config.yaml
attn_scale: 0.0884
init_std_o: 0.0
decay_shape: "linear"
MLP neurons of a small language model. Each row is named by its layer, matrix (up: input weights) and neuron, and shows model dimensions 160-223. Each number is 200 + 20 x the weight over its row's rms, rounded and kept within 0 to 999.
After each neuron's rows, "fires in" lists the words (lower case) most often at its 100 highest values on Wikipedia text that the model never trained on. A number after a token or word is its count.

L2.up173,226,226,239,217,208,190,191,193,172,220,185,217,214,240,205,206,156,211,192,170,188,213,214,200,177,196,197,211,225,170,204,194,228,198,229,205,210,200,194,184,208,158,176,221,170,201,175,186,208,219,181,216,175,184,222,163,221,185,227,191,182,201,174,176
fires in: "series" 24, "s" 9, "two" 7, "princess" 5, "to" 5, "creation" 4

L2.up1266,214,209,203,215,202,228,170,211,214,187,198,207,166,169,183,196,212,207,216,191,215,194,203,191,172,202,215,206,199,179,156,229,222,204,183,175,222,198,206,199,187,173,160,178,201,206,166,226,222,223,204,188,183,185,222,232,224,192,185,169,165,188,207,218
fires in: "group" 29, "team" 10, "groups" 6, "line" 6

L2.up837,210,200,217,203,207,176,207,180,193,218,172,191,167,180,188,177,200,218,214,223,184,208,194,205,186,221,191,205,175,210,232,229,222,168,158,199,199,178,198,189,185,218,196,154,210,206,224,231,174,191,231,223,217,195,181,193,189,200,251,211,190,206,215,192
fires in: "ground" 18, "years" 15, "fundamental" 5, "months" 5, "weeks" 5, "mujahideen" 4

L2.up1191,182,236,206,235,201,218,185,186,205,213,211,180,178,222,213,199,171,180,192,209,216,180,169,246,211,173,209,212,221,177,227,199,221,183,182,208,209,227,194,161,185,188,220,175,177,197,218,221,233,237,242,192,212,205,211,199,228,218,148,195,202,199,226,198
fires in: "later" 22, "m" 9, "eventually" 7, "others" 5, "earlier" 4, "colleagues" 4

L2.up2137,171,193,209,201,188,221,209,216,185,189,205,183,179,231,171,213,176,174,233,201,253,238,218,187,202,176,197,180,175,189,156,206,199,206,193,205,164,229,166,225,208,174,162,197,167,205,231,196,195,219,216,182,237,197,201,247,206,182,155,169,182,227,176,166
fires in: "after" 29, "hospital" 13, "found" 8, "before" 4

L2.up1808,203,177,185,207,164,210,212,171,203,196,200,205,209,211,204,206,209,182,177,206,195,233,168,237,181,196,231,218,190,200,222,196,231,181,192,199,209,219,190,217,199,178,198,218,169,175,224,212,193,226,194,241,204,222,202,212,182,166,201,206,168,184,254,192
fires in: "of" 70, "main" 5, "comprising" 4

L2.up1890,230,190,228,249,183,179,204,214,239,209,202,216,217,183,175,244,198,178,199,203,175,235,188,200,212,218,168,189,203,164,234,196,245,169,185,223,204,212,194,174,188,217,232,204,196,237,208,174,176,182,185,205,223,199,173,185,227,192,231,184,201,196,200,223
fires in: "where" 31, "home" 18, "years" 10, "second" 4, "high" 4

L2.up1465,197,164,211,197,152,201,195,183,209,183,183,238,197,156,204,195,186,207,168,208,211,203,206,195,209,214,237,217,244,199,197,227,222,174,222,242,208,211,200,189,200,174,163,207,206,208,229,187,231,192,208,163,212,216,187,167,163,202,189,211,218,205,193,196
fires in: "city" 33, "of" 9, "visit" 5, "jurisdiction" 5

L2.up2287,202,210,212,233,221,194,202,200,188,226,197,176,218,203,216,172,190,216,187,239,183,219,173,197,149,203,194,217,191,207,203,194,162,219,214,178,199,174,199,197,172,183,193,210,197,210,194,190,215,206,175,211,233,151,209,195,194,221,203,199,203,192,232,208
fires in: "club" 41, "gene" 5, "jean" 5, "mediterranean" 4, "clubhouse" 4

L2.up1117,212,201,242,218,199,194,163,192,183,181,195,199,216,196,198,221,192,194,207,197,207,218,194,192,224,206,224,174,208,190,203,180,192,156,230,183,189,244,207,217,188,182,176,183,203,184,186,180,178,200,176,186,196,218,173,152,197,223,216,212,205,202,204,231
fires in: "2" 44, "she" 6, "2020" 5, "said" 4